python train.py --n_layer=14 --d_model=576 --n_head=9 --n_kv_head=9 --head_dim=64 --d_mlp=2304 --vocab_size=8192 --activation="squared_relu" --norm="rmsnorm" --norm_place="pre" --norm_eps=1e-05 --positions="rope" --rope_base=10000.0 --rope_fraction=1.0 --qk_norm=true --attn_scale=0.157 --bias="none" --tie_embeddings=false --parallel_block=false --extras=["capped logits"] --init="normal" --init_std_qkv=0.019 --init_std_o=0.0 --init_std_up=0.019 --init_std_down=0.0 --optimizer="muon_variant" --lr=0.00231 --lr_mult_down=1.5 --beta1=0.9 --lr_head=0.00486 --grad_clip=1.0 --warmup_steps=0 --schedule="wsd" --decay_fraction=0.576 --decay_shape="pow" --final_lr_fraction=0.0 --batch_tokens=65536 --seq_len=512 --doc_mask=false --train_tokens=716900000 --steps=10940 --dataset="wikipedia_en"
MLP neurons of a small language model. Each row is named by its layer, matrix (down: output weights) and neuron, and shows model dimensions 144-335. Each number is 500 + 40 x the weight over its row's rms, rounded and kept within 0 to 999. Numbers have three digits each.
After each neuron's rows, "raises" lists the tokens whose logits its output raises most directly, leaving later layers aside.

L11.down269:599497534465546498449421514580529523533513463515421474497512536528504498526487511460455558506462508473549550485494519574440492472453490556575485507495492464486463499508482462458468444538458521497528509575565575569575427470485610433565489479540552578513462526451498535444495525529560486529506599413560506546458558507468487508563493494479510460474524553444505521493459505456475478527494484524535467553549457466584537516526509523542508529483551491594511505575544531489446486479579542550497590530495513577563474521579443497505476499465494523569460452448457531548501485544514503536
raises: "urn", " Outstanding", " Inv", "res", "its"

L11.down1028:484481490538469506571483451525634483492573495502549474503478488472474503525385456571477556528511507477505462537531511486583473567486480484525530529500522403547496482471448463464452454516532600480541556504510431476496539508501521484496540471493516534443464509481556492492504498437450456473477508421543486515497529520483510479467497433443506581508499560467486490486500498462520548483499518462492490487541525487452526425506470545536540470552411523489549545508454495522495500426447473528513393464546504556415460505496475531535536453503514463529489468518526535522488459506459526489
raises: "od", "illa", "uch", " age", "ogen"

L7.down7:505511446568508476518458552431498498559540479467505510444583488424481494489492436528583506485466512424544449438534487486481499502462461454496533456521488581507510491476475460471469493474551437498511576522468505503497480502551462493508481568504483478494504466474499577511499531466530503536506522465527463529563480528477496582485509394533484533485506484494519454524483421497467363438556433465436476529477499581539540476518521528520447521561470453460526476516526555488527551489481549509439545423512500491591553438524482497492502476495514571574508558477539527576515469484550520531
raises: "rie", "ril", "ri", "ry", "oor"

L11.down2179:509479533555489495498530490508543536482479529516559521520480550479484473464491441498514521531487485555486478478478535490423475529544496444490496487511480501537533467448458520454535487471543589485469484570441512491489548462457492478511591525455488428462486463530476513465574500507536468438452516516490496527475482480486507520487451466564449503529483453538512568542555533393463447514485507538470543432501471552438481518545517547466511514564549486572522486450562497440544441563433573535544542521518515490456479561466490481536497505501502564464493481479440512530527491528462501421
raises: ".", "G", "GB", " total", "alt"

L11.down359:468452522555465441531465493478499498488528432500444464526530465461554469473517532458479494521506436478459529489496514479489550491454523520513473463551499517514498523568451549498470479489465446526511424501441546554473412545464472510503482506551546487531507476465431526536520564463478435533552457479462579599494499457519556526523491459514470506548485556532450496469470519504498468483501432454481543455394582551452525558459453512533433510443492574512465470472532510571472524489575477531466491499473544520577476447448412491500566544436449479480544523550557482524468522454492484491
raises: "mann", "gen", "rich", "bin", "agen"

L11.down2168:482506521515489521495560435516521489452500524470456505536532510538499486545474547488509513573465523492542456422548472531454458468533433532435525500541508468458564525463465472449486501499469488566498551461471436551464465560492436527507519445502511428538515454512458431511458510475538524463518500449525471481485523532443507503576499537525455487527485548492469488528566512562514488492454494397559554470482543485570504547525582507471417499495582536454479494544493517477418482489448484481452488535533514524445563480489465475504517446474396462487488504486450516518563485453520476411
raises: "board", "acle", "itar", "oor", "cha"

L11.down1822:517496506524556496554489490494487463548517554564461513578526492521401501550523506493477474486522534472500528480487534492539479567473520521486534529502453482346495471578495525497548513549496461581554543455474539520550533493518508426480523462460538471539456504592505509488465522441522493531535480542516476433596514499477513483578557459502501510498598484472510465613510523487478476449462487495463510512506563566482502515486502567548544519527610570531461531510457550483438444475462418563449497501458488466482511487513481542522407524455527490473501514595527438506471501506530493527
raises: "ho", "ath", "athi", "foot", "ti"

L11.down1732:534504441509548428508494500507564492473526490546460482477463542489511475473501495544456488457497497519524520512502557510540459457591629519552509553422501467411467512450546467494533528563444495483529487498438469556554568482447563505478476440473458481525448486501542449471486531457526540487534449511418494430464535502490434473510584482575536550508513543490498496510453478525521439483525494530561508546498498534482403489482505519438562419527559552483450464476595539512563501506501554507514580449578518446499551517503440507459516490476508523507549564515452470505460503560521444559
raises: "ruct", "ural", "led", "ired", "ided"

L11.down33:505491526493510473483554426541545545491568471523463480456560547552507498551418512540530487490487480540495554455495464446533578511447469532561454439425586505460506556483546531480535542542509505561522527560602475529516515537479472472541530529466554444551489485535489504446562446535558500525542466501526469545519539484445487446488504475505472554449493455479463501527510539496515481514501433466527515503484544475452483526472531544478517579473525507469488521555494487484587456527550548528547563510517530412538451540505478545541590547482535456497481537576396494509536562505556510527
raises: "ined", "ian", "é", "ace", "iny"

L7.down2300:552490462546511538525516477439509461472577501498461509486486445494538462551549457463510490399539544578483497477495484530415507542543541495507474524547582444522523468505489476522536534513481511510566537504522461500521546456532478515478547490589470514516523502416496438460488480515440449560453484492428538517504493403509529453394547506440486419460571421474516532442493453507509468491496500541512676479504487476475569520502534467549486537492427469479497579448495451535510497471519512391563533582533532544521461490494529452569481476529461485562510541557490505534542527521500502500
raises: "ki", "ch", "j", "ts", "oo"

L11.down1632:483490475509419521499545512468452457550538472461549530575500538425512519512572552552477499461510524515522526532513494558461514493546497560462448493571488476550456480564475495476557541515564469445496458503448481485484537514521447556498530538544530515512549558494551487446490525421492450518561603544576475478484563553434513491484500491545496499433543591517496468525573547484580556556519499517544466447446500542501495542494459482503564563467469551493489450441450457507505529487486458421457506516454462542474408478483496514468454488428479476474499501490481445516500549499521482413
raises: "ity", "rist", "ten", "ian", "sk"

L11.down699:537486520548453473508509500444576490522460443454491451442549533444460493490521523481540486456446495586433449552498522472515585531553476425573552506434457553461558487569520502567540525525471614458560538467537400545471482458451557463463533528535564454481512496523477524485488562491508500492475436498515498451495460489527474477516435466516530513489527508541543563487516537470515554576458543470515555565542516491515512462462476534503535489549467541480503532499506521444500466483536485478491473523489467452523580433511554512532521504423539415473464464533480564489476438533501493505
raises: " next", " course", "ance", "ible", "ant"

L7.down158:508506524509553471476513473574512515448554510529422463499483512540488502517455425470549482458490537439506488535548537476562603471550476415522566480501540505529493514510444545455455491481521433533546498508475567485520494512495486512545541558477501530557562557492462533560502539485534565483482574495564505477498520491531490452478534480550477621505560500525476453480524502512481505487548511530505522461463465477568489449499427527560489489502487535521499450552498479574447549570504442515430512494476458384541530554442466521472476556568513491472509411580491448461497433495456522459
raises: " its", " their", " his", " her", " sponsor"

L11.down1589:552514507490489491508473502523532443501493442572489483512543491531486457571518414423460494457498583493466483532462512419507552484484571471487517526450554490580553505564538501498454517493515516516561568514509418444549488513459439563543530513432582543468460519538443530511469536533544607537494566518457494470442485485463365463527441470529487525451541478495445430542519555488515488577492511556540536530450477536427562502518492544563524546468458490544548514490500531458523458512458578455486490464460507503602529462528505513483552518476461508487496464518484496463518404518489534555
raises: "it", "its", "ise", "iting", "iti"

L11.down2282:525454422556450489498526589546508515473483440491441473501519487506461450520528513462562494508538464462487549536472510545520516523469537528516554533489511443551488502524428505507481427461445588516496468476526493437531399468519527463521477502559505588511547544498504488452487486531520466496458491506509577505453427434442485528590618486462535527494544526487554502600538482503479464595544489449415453444535570498524489544518506469497459471470562540406493483560576504482487440554538517488448500606471425463478545490555420458523518459534447426476519588474529435507473490507542515467
raises: "ions", "ary", "bell", "ion", "ise"

L11.down19:559552534514475512453562463485506522465494432410499511530506532475542554511501471561504485540531511491512532526551551449458508485477552538427571439527534470450491497437483569413494482527470478514472538492485483475539481478524463515451513473517442508534561539483459515498458506512502511491445525578534506562494449552491526475594466479484502468526529490506461490437584528446488527592541522539463458519584544503552497485518462561522500424491453473484513523507476553483526529489512551485475505503438484454485499567497507472501502442545483541536488488540548485439449436498500488470
raises: " decision", "fall", "order", " contribut", " don"

L11.down1418:493482540508427463490499475519477506510466512479509523494500505431527470377468499579537439421526528522522479442459505477491515493555458479496453454494519441565413507431507533435537452503506525491526528480500561512570454495450447456497506480590515508439470539453541465513488447479464456551517428474531505475528520534429563474479526528518421438433472512487476564500555510513545428549548464461517512520483467537462502488558497469539507570570477496502446538481536541517428394503532514546474560498568451473589531495584446515444559542453492488495450475538506488526478451445404504494
raises: "aint", "ache", "lain", "illo", "ipe"

L11.down145:491513476424486535466458522562521473503462517527542466507473426550419412536536404483504497550447519520439448538435527553484535596452552496524523444407494505483541454499524590509472528500499551502437524535538517487517454515521485473434513495488513595515540446550564457440543497485508446537536509516516527536480553505475529486490503465553434522480585528413546426508453518534479498511533506506445478510496395530529527537537481530430531546527480498537517469623553495461486462480539507511498515488438496549507511454437497457524470493516452535516545413544549456507533526484533404483
raises: "ment", "ments", "ous", "ical", "ig"

L11.down1311:526485472549560499535553496524520466534481483514566527529507537480466429475488506487446513534491418502486437523503452466446534520541510506532520476404465519497533491470480514527516506428469510464511491494566502461456528528525489479491545554512537486521565541523463491522526532569450491483559399558514503509477459543502497452490570451439465509461530542493543484505440436443522557451515565514540440414481518503522486515421548495468534493485538479504487518566485563415514436555492495465487539451576467514469515480504478490575534441528443472495465466549519559545505599581428472409
raises: " ends", " then", " episode", " Season", " next"

L11.down1894:511539506534469482515524478516496502518468476558539522468458427464445502577498447496506471451533527526493470551579480541495501568430449465549574514487421438489500474461539513461519515547498513558459483591474472500381487445504498495525543515554472402576502480484469427579519441559479476437482474504480533455489426518507503572550569512526475537466456448505480539518503528437506487543549487506447537530507427521481436510559504482572550505445523498489496508489521531545565517481428457528546486481463524440510507517567517469369476544492502487475480490514527533468493539515436514517
raises: "rd", "umed", "edo", "isation", "ard"

L11.down559:446506513484502490566543493482512465397516507498487458471477543529456467532463453483552486528497397556477482539503497528540548541503515574492504496551464487479501450521512479506545525547500481571461496572525454572460461439469519513509489478508493477471432444429516560415532552511541488525475536496526548467546543484510499437497467491537483493484530534469427600532496550569412560540440522537494527519411505472489536461474622496475423519453530501561485488396532466530439546559426479502461538540580558475443503509508588477509538520506556523485520478530481499459477537507517572471
raises: " 1", " 2", "1", " 3", "2"

L7.down248:512528461506560525476537532573515503554555403432495543531484523508509483503493520552486550562375491487426431547503484476495497460585447509395460545491599531528544469567504471532496569488537453499532434465449421465566544437528482453470461464464492487560513431455471488500490445528545481475524461493552442466403526525539468549513485547485480478562573553527473493488509520459532451470553493550496512472516455510444562478490457503466489521524552580521562550519475585547554518494544457489578481501544552472496531527514518426546506485480538544490464511445519483562561551523527505540
raises: "ms", "m", "mond", "mi", "rah"

L11.down1317:443529515487508602465465468580489582507468597512479499460517450511515499542481503448440488533537580508490507518492460447512493417447502471504564463516481512428497543511504533525421475531480461467456520566551467411547412531447524552513498493579536493418490502519470522449490489530510564498511495471543487518463547524535442505493481467503590530451466542551524545576559464532448509474480448576505548470476505454498464507493460526529490535485494473510444479509499518487462496459551480470465487419495522495545511482490491515483466482466504560520473489483439433491572465452487474480
raises: " 18th", " 19th", " late", " 17th", " mid"

L11.down296:522533587455421494487471493530521485485450490424510559507465515489443525476409495550487532460517482463540492509543583464524462473531446480532481458486526455500559531473556529491517525498457437602559500460484555490469433505492457515485484438410498471512509430484485531513498514550460522447514458474438452485536492458494553544531487495488466509477548551469505435414474515538569543507437485574497442448503518572497497438510504460574429438453471495506569543504530478492504432503542499492573549525479508495519435509480464455479484527547547485512515529474458495516448500446459546536
raises: "il", "T", "ils", "iles", "DS"

L11.down254:510502514527509543470496552527520553489481532475555423522454516458579458494479507469498450512471504551570497539555531481553500447465553458551400504457459564478549548528474444528527506528483495529426461518459543598483499489492516423510515528462519465486447585509493544580481510486457494484540537490480583442493521532506483458487520483509482486469490468495512475464555507457482457541441467479456559549446470507488417498530410487520535491508461556537529538467550538505472461499594464424465493476568462512502529537477471551496500491512474507397462443553511529442488471498508529488
raises: "land", "let", "lands", "line", "acc"

L7.down2044:529365538506509546476482446522483474448463503451532428504479533515481487487515521505459474539467488559476538505514433493451522535413536466500507503514429517442499507543501481553458561551518525553541470553561479470502517470559504517535499549539449453445473543532527471493521481552510499530456537466462465545418421451563470570463471387543428471456528414445523525492467499545467493462529475493576474607500462381499489434560513492447563502563484478525531432516474514508485535505462524491463482455542487541515525551493521429546494501490548511430455555458502489457521541594459556510
raises: "ta", "s", "ard", "bon", "ration"

L11.down616:528506480506463506509451500491597564565520439525440514446478517544513532497518503526525505483574446519467550454533506562561450526463501564512564528455471536513482476544509537554500462535479468493545484614517487461483501487556418545486440530547468528491569543556504527469420480431483444523460553524552468447482561544529490466507484487570517474519398569520473530527536548529509473442511554457539488405501436537478468476483436557556514484565491556498497525545575544538486493498529396468532470478476470520542530527519489512558539505472482519486527487492502540503509575511457484473
raises: "season", "ways", "ions", "chor", "ics"

L11.down1559:547511486466500486505466499487552503501480540475497494524452510403507531455509473502511561509591498568523561485510490559492532480537520523469461514560511505451479478567523522479458520568502509532472476521528469492524499453603539457467523442547443514522517478543488488522473536518523492475530626490546459486505477522507546529492521527522434558412523529522527535489555463511590442506453506477523520525511497485459454496466491517440501466517450525506433486499492506494437541579514492483478542452443488520548497464461513471544465416513526514464481447457446521448502544534542505513
raises: "ity", "al", "ally", "olved", "ian"

L11.down1490:500520501540525450531471481524507480498512549495491489542577517491459520526527533551502475507474457555538547546503528433489419489482556537466465551473469504509503538528462488492553455518434542504490520485512510513496541471471507438526534528486509493478498524456506497513471473500495417553538498522500469501500444458510524545561547470462553550476560490456543443456443413420493479484518482624518477598499537547559469574528472462580490429551472519474431416477459530500482489439554475543536483559510525537492523486564493528507513473375476497530524433504462469486510552462514518550
raises: "ly", "ight", "ution", "urs", "ew"

L11.down1442:481541473604510439493491489538501431455479512489455525562510461414473483469438428502419432459566460587550533509519521465523516471491518476481424544545484490558503572521514546465465447516532444489487404443426496397525477497568470461485536514462498514520449554482485483531555463512478495482447569470525483509477527473454567479517509478471515485547542462470487510441477502424486467548528527487523442508455484564516500561527565464544491502536516496419498453529520508536519407487522524564546478491486503483537475509501519544530523500481522496436579507502462493473482504432504536529
raises: " he", " they", " she", " it", " remains"

L11.down1189:531522467503570461557556559507473448531512460494448471547484491533428501551417500549436526533501459498487521512480422502556533482504427505560471533465532504516489481500428469423506494511512496500583461560480555500474470492520511501494529483478469547555407509525496534509545522524474532507504512551446495496446525464458490501504596573486532570482493461522512473500482494497573442458396467504566452479543495471496485563432480474545439520547491518557521473492458462558483530497556498511542535466547595496490489484531423470492516517527456468525492440531429498492467507517471447565
raises: "ional", "ive", "ift", "ion", "urt"

L11.down790:469521499577452491423553520457524429469490502494436516432501549521515501491462538480513531421595525459473489504507467533463498467547472433534542520508522480518486480493565519468494440441509528457473501505514532523515489503534475506604523423455516481403512529482392527461485559524474502531485543461460460514473493519530478514538473492502441538544478463545518538502542538454508477501508456472454455509501501462455518522484538496451553504546479506549523557479455493440484477449556448477534524556431488578508434513501524474461530480529493511529430461481531476560563555542483539535
raises: "ce", " B", "oti", " Sciences", "oto"

L7.down1971:462518524476540531505522472479496526514446493483537556456505465456481515478456527539472449515440472527515512467558538510499436478509491531528518521562548568476519574551496465474573521473511466476491534497519519406478479527520514545484454467549537509436478484434501532502535499555550457491516437480429519533466647523509523549473491466419442590507550537444546617519557517561506437461477489481502451485502501522572435525527469501491458514503476421509503537548483488542490494470528512497532524429538460517438517506478529478417471479521504534514402484471484483449437555581460538534
raises: " state", " director", " many", " several", " another"

L11.down425:470428462437487447560575542544481521519515518492427517450588535494475525552562464464542474496480514383463428570471564495468466452459535516525494561472503506470497579519446548543490487484511428533514450499514503550499572518430525528508494440501518496505504474532470534517509523508493475519482468489502497418484483475446510479517527485496549541605500541459417514474484498508527490463524504496505497481517587526561460483492496470536530482479465471419461492454456586411544527431553494504447385479548462466545404514502445547497509439456465553509513470358535471453515459568471504495
raises: "yard", "cal", "ch", "ck", "c"

L11.down747:523506512472525509503481545444546502504533424525499532535563483429505525576509452491519437508509569445485431506542512486522411461508469458492475558555523482472416445518558526430531501523531456476545559512421490510484471509491549474467508441551504529506508493555491520488533545442516574481477487538423545513486457468543469492498481489507488521444535479482479529511468507530500556490471524493456561529486486441483522432510544500406417547550459571514492429484451470453467444502491492405546406534493436496481520549512429537539479556572544484504470530536485493525480461515504529571
raises: " include", " were", " are", " released", " who"

L11.down721:515504486475492519519463433492453469469526462548473506511458448500429484465536512449465503426584448444492426538545581547523553525528546536490525530433497530454519505445426480513655530489506536534468474534482539537503506427463451409521544465481489506486485508516512544473486463543529464465492485460498475502534487420488511444549501515498551502501505495442545545472480489469437517514503407547524506488526433530462511513426486479496397467512488507487544569597414539430543509507556467426448542518529521515448489529534532432493476470531554564532447486491456458541504515499539468556
raises: "ure", "ures", "ea", "ured", "agon"

L11.down1845:548468458571510514521552457560460516533448501486545503477490501533548536493499499493443554532617499506509549424481446567483529452497506530523500504494600485434500487535460518489480508489465501479499518502426456484502536467510514442498528464460503508596544461443497516474484531474501527468429503528464547460451502460469506520445508576472513548465496474474530431477479553492560505430536544617539456493459512516510416484474523468521461449465504454488457538507423563442442549545528445518444485461496517460469547520474518506557499511551513564425411493490448481460575490551534509501
raises: "n", "ns", "ment", "bl", "hes"

L11.down836:561464567582527577504447529496447538477551487488472476597468554533523459495509526546442546468492525453504518519459487524438519563502549561467434498549440577479501483506503554483526477495557491489519536519532564469509484457538477482482537521514558487484526423420499483540572615511487467426535453498456517478485487445490478565518531557456486504500453393470506494518493465552534579543537515512541512441511476500521495481469504457518499453507503499532501516533511526522495484502560493502492483487628475542427459471466447534482477465457501486523572463582529471511528530476551498517
raises: "ure", "urer", "uring", "ured", "ures"

L11.down1036:481535509515456511510501483457473555518608465473422530470491522438457487477516521539482535449427432506525510462482561519441525546447520521490516531591570572478594506575506525504391561551533593494484502455476511483529526504534426467483477488452510472519557547524476522518521493532510492536526490451563467461497432467582491458468495519512511498560573472465482518501559476481502489475466451518488481487516507469470513439515445476485465463482510484492501483518400530564446537534502598449486519479543500521465567541476435503531512497533511478484551509548464448375518539524486539479
raises: "mo", "tic", "m", "mi", "ms"

L11.down1644:503503478619469446491499464488421558503447466520491476568439505440511467527469463565477481531537446560483523493497460512509506485572494480439502476505468482585442520499538558460447400541567478444475502527498562499544456441511367514468536571513546509485470417435512475447568455512451477474518504483495509519495520517435455505427485519516424521535497395450509423461487487518472490535516475516483573467472480507520536483491495439604443536499456520442496480501469557458628502500527542477497444547510443464581490481491496544538491509595566524486485525522521561439442500499488558533
raises: " they", " she", " he", " it", " hundred"

L7.down269:470460511521524437540531498477510540492485474383432509551464507452462498458466491558450547535398497435466499523524487473468548443533466483539471395540471482434580481574508511455468585508531516500465532495451451509503513522535551525529503563547493459497554459482552535506504520535523435443469491424475566454538512506516471473549497538546494468540511495522498516526452484431484495568565475540481534482436550484511504496505525505458504496531470557539532519554548493506500508527534531532432468499549450489460504540484526558459446471557536457512455420568525496547442474502486415526
raises: "ge", "ness", "ure", "uring", "gie"

L11.down594:393456513530513488510497476505463491461467483467539497478530461545465454552509560456456485513454490507523487479488483565602560448422514552529494508560529472486473448479480502467499469445505577484434596513409479488450534540478496470415549487481465480480469503525568477485440495455535493463512504477583472538579555516467485501468532508531528583500495546446486495432559451445525529499487515495510505442475476482480534499534543523472440505447546512479484470539509507428501448531463458482477482536455479511533471497471519578441526512543531450461553527494387384440490526454470391484
raises: "esa", "tar", "urg", "eli", "uris"

L11.down305:531530477518616574419523534522570527424439507504542480483481527452423542497586536444443495495591531499506515509531530532532561520481520485428473474554537521489523445537435441544447450510448485528481532491517463482457485536405522523511513522497482524547505448472474487431495532433481620428452513486520447473516497498489529460489428503538497467517495506472462587461455504482510517463496539550520484447485526483504462508524536475500489537469447565427541503533511455491531497438498583471454536526582524512478536496450575529437482480503529531529533450553511487469490516497566441481
raises: "0", "2", "3", "8", "1"

L11.down289:486593519511544545468566422520566515452513579533486548514443564464490486431513519505504472432507536528465567469484498542498539489468519445441448560483514508475447523469507514513493485521471461456495536503426514509498494495443418590505448535513499524528454526499529479515479464519617515464528555545537522526489542461463481493494485478512538526530520555572505530493480544502629524448501581465453554552566479575472481494513533439498440471485487504439519510554551477459569428543555522470493517537449464538474489422468513521469462510401530529480494489513469482503524498527573566558
raises: "an", "van", "ans", "rick", "ur"

L7.down1010:475462585495463438485520472467513518476551559522498486481520479539460557544469490503503541498397520457580513492530524576536457496569542498520511514539532497529474463459443509470484493472510438471497489515568543431562478537560504448566483484486541496510461458477458405506508517490492449417451514459497504478488560556533489530489494530578530431514547467532555529450524459510459536497538516459531538518515528469527482494466544521506496561451459526524471499635463544534582455497514473463576507483550464522395520498399486494480495478441449559486438507460547536483471514520519529514
raises: " all", " both", " every", " many", " several"

L11.down162:499522483503512528514487482492513526498569429482469427452536477445460562491541430504497498505494548438509514476562478480487533533508481495477525464532453528481478511465505516482476502514544514530558516542435495559541447517469547515535565512510496471482503562505484509434488497476493495503490546564496487470443507500479457476474476449560481533472510484433500483438532451574539462466568503542461596412470477556501552516494510491466516498515475471512478454574515532516533535515521540442533508527544489519498569491488523518458529453514531496518455521409588509490528450512513511533
raises: " it", " them", " its", " him", " her"

L11.down1996:505472483413463518543469601532535455509492530409425440563456556500562496547536496510529464509479516487502520482456479497443474513540539484467481581444516509445481478483477454485480512525464494475503457433490526470514502480417575537503508510501518498565480529505511490502517507501495447537464493443453504583500488544463538548564576524528486464541503517526558494527515514538514468486450480539525542567493544446523485522528491545540500499508588493458596491489508458494486482535514456529525479480522528516537521586548558492428525391511455506456579522512415516457563510525442532494
raises: "ne", "ni", "nia", "le", "uted"

L11.down828:469474461510550477537518474561543470498541545489537453510521523557579505517557473478431522529473511431467479486549416499510497505461546520516494530448446505519476480477449493484510481505491435540470502550491540411539558420433559522532458491470506482517575424558471505502444482454541477532519533519505481540511456522507422531458535479474585486508534543483429545539514469477472511499503499446427502451529570534522428539411417567540534492448521458449516520538487527591496450475447520557542602462509553541537510489551503473543542467553513548473491554568510461483478510493499484464
raises: "cher", "gl", "ger", "ves", "umed"

L11.down68:523512423545494472406499471508522494538446531488532533437458523504518557426503577581550448514443582440502552504481502428485440491496449511487482543535470539463524451560500457544512548483449606533503480485457524459455486473531494534597529505535497479441482565511548490506492477496473503529507486417492515495499534542562477511517505492458526434501545508489517388576534499527488476496468534568471511533547504516508493451542439497498522513435417484528521485487498548431528523462510552474488547541477528554507458561587466485516507435461531491443562528520501556487486532456548559563
raises: "urs", "ance", "ant", "osed", "uses"

L11.down2303:487476535496545530504476481440590424505478502554541528498457564498424502544559564546475501449520472519449554495525463482493508513542468546530433462464577521502491534464477502543479437492464513546511521544514521545443464518441501405510526515407469565564493518493446537468446514555472447445457485443479455516470548468547521516531450504482469455524516518498543527475489490402490569545517511503509515566384523432473492503527523518537560503465445472551459523513491560524518512418455474581515486466561465502510578467500456505483556477486450504493459497473490531515555562477509413494
raises: "ise", "ett", "el", "with", "ette"

L7.down1433:552438469506537520444440535486537511510535428509464504519546522489497535519543486472577452547402520490505497503515459584542473498499496554502479549435509523483430494515508485407523525521506493500445497501471458507525474441480513492500467498481566524524502507539483504455481439495472503461525567549428520509506446539505510541460552490488527520448507516445495493439450585489480514480519512507499418454475512448525452449521494473497501463565464507574544430513440523428481480474533489421575524443498488499542485572461464540529481541489517521448495502508466514562470474477539497553
raises: " are", " were", " have", " include", " themselves"

L11.down125:455497493443534565501501631481513413487504496535447509499473513440503490501540563453485493498506492481556507576444448504543439457548488539521462492531530474451471462477457473511499518515504438507515472462532537563483458549558481471511480478479498552462495477500504469514526511540470472521485532495505492491584452442542463504532455540480541482396470491505491515507501507477419494503526562559476485432507436496482433508476470393523509556580492491487526452548549533543519544451512477534530466460569451585563505494508492523466512574461509473413564522513509470481472429531579467497
raises: " toward", " over", " towards", " from", "pen"

L11.down474:459600477556534469483501490554480490516533466477519521538417517500522509506453511491480517507513499517457471514507531432565539496552526542513550489437521464505501521454550524442511405473510535564611543488487481462546519516424538508503495513550473463405457589503534506362455531445427500517445487519492474520486485515515446483502468479550558529529573467529402461441500523559526424476436521542478539495484445512490459505535536467528457538526488449515513452475557555586548514493503450426383554518477521520528580513490464483596477463517573545484492457484502450484447469500454471494
raises: " it", " she", "It", " its", " her"

L11.down910:444463519534560561488451584535509519490541582566476429542514448506490501488479461493469462487505528586448469512557491476513499494454502502457500447516514555478493515504519526460468476515464476557468463448548491540430504506551489500553506484457456482508502441412438465460483455513490484559473526497433485464552496489529489457504474478483478506529440523568495507497471502447514564432436470461500488482509494466457556548553440520487519502521486410457498566498486496584522504487517537446514468477407451458463480540551515510452452443558470431476506513482434457494505521494481586525
raises: " for", " after", "ized", " behind", " below"

L11.down1265:489458454501464416477475511522471549472513418455544476532494535550526501463491493480528437468498459482561502523534449544474538448457552494467483538453508485475583484508370507440456475540449546497527501528538495470505532512491507448523565533538507439507494485511502491436494516484482534488454483526474474493529456522568491530521529512492544527418554492397572442492520551481523463524493471565508433542442497481492455496506508520486499429447527483469468483492457462502407503563471496530436460494534582507525485523500409512566534471532466500565531545494458408399466483468549491459
raises: "ion", "ions", "ed", "ness", "der"

L7.down1839:492508512552509556478453534537399512590447511520481530482457526464561469514466500442475534460548547515441547510537510442497400514524536610477523535538471456494464506529442473495520511510518486537525518541495488514525571514448461519489502493469493534499534455529467502467418473553471496440528522505447526613479545524553493475432447448580488552557471516481524512458498477428520499510521462588525539452464532502511559452520587477486429539490508528489449530520453484513482512520479520566462536505480503480504503498492523484489509481471481547506514542500467506489477575432590458421
raises: "ge", "ure", "nia", "una", "une"

L11.down2126:485536615491524487568497470547497550504574503502437557379537477499524485479473389494478480555482457468470442481497452523423479474591467466530544465511487484505478503464446471483459467544482482456517510497566526526492486543465460431498551477471501581449495547529457523504495496507484409494443520471453429484494501447531542442523526396587501499527443443532477523500503548418447462501450484524533497495510453467520521527515587505465519447596465498497507528481480540466500520476488446550565419512406480459500549476498491525517524535486463457444407545543514485528472546495508503539
raises: "ult", "ll", "lla", "gar", "agn"

L11.down2120:518472517501511542595458526507501543427545477490482486486579537485499569498552539564479449552491482428524540557493410463445530468521488479503510489537506515555462432457479483518510456485497455506518513499572422486510492452551607507498490526520495516455419532536482547532510503567515506468430479544524498459490511507516469530532470552468507499469447494471468542487469402466457447535476526548556457550485518517486537487540553445530505550477510544547506499534420445502520496468486432490546502523515442520508540472457552594573544477513532486437494485505475463550504509519491453454
raises: "ater", "mer", "rig", "erc", "n"

L11.down132:528531592533470538499484492525504478458487515397459493443523474508505457493450559581508499517558498453466438521469544427526517469523552475563522509462473493478471601488526503532496600495450539563473468537482510471499529508497476548420524485513495468477514607519504505534521480509532497542524449461446435501562511430529573545470509515453562518522503464467447472550466430509566487495559500484467532492521526581460484546621459471450542442451494488456488522538500557556478508419491531491449460560533531517478546510506488510580483561423520478487482508499540517448506494479476475536
raises: "ed", "ated", "ped", "led", " ever"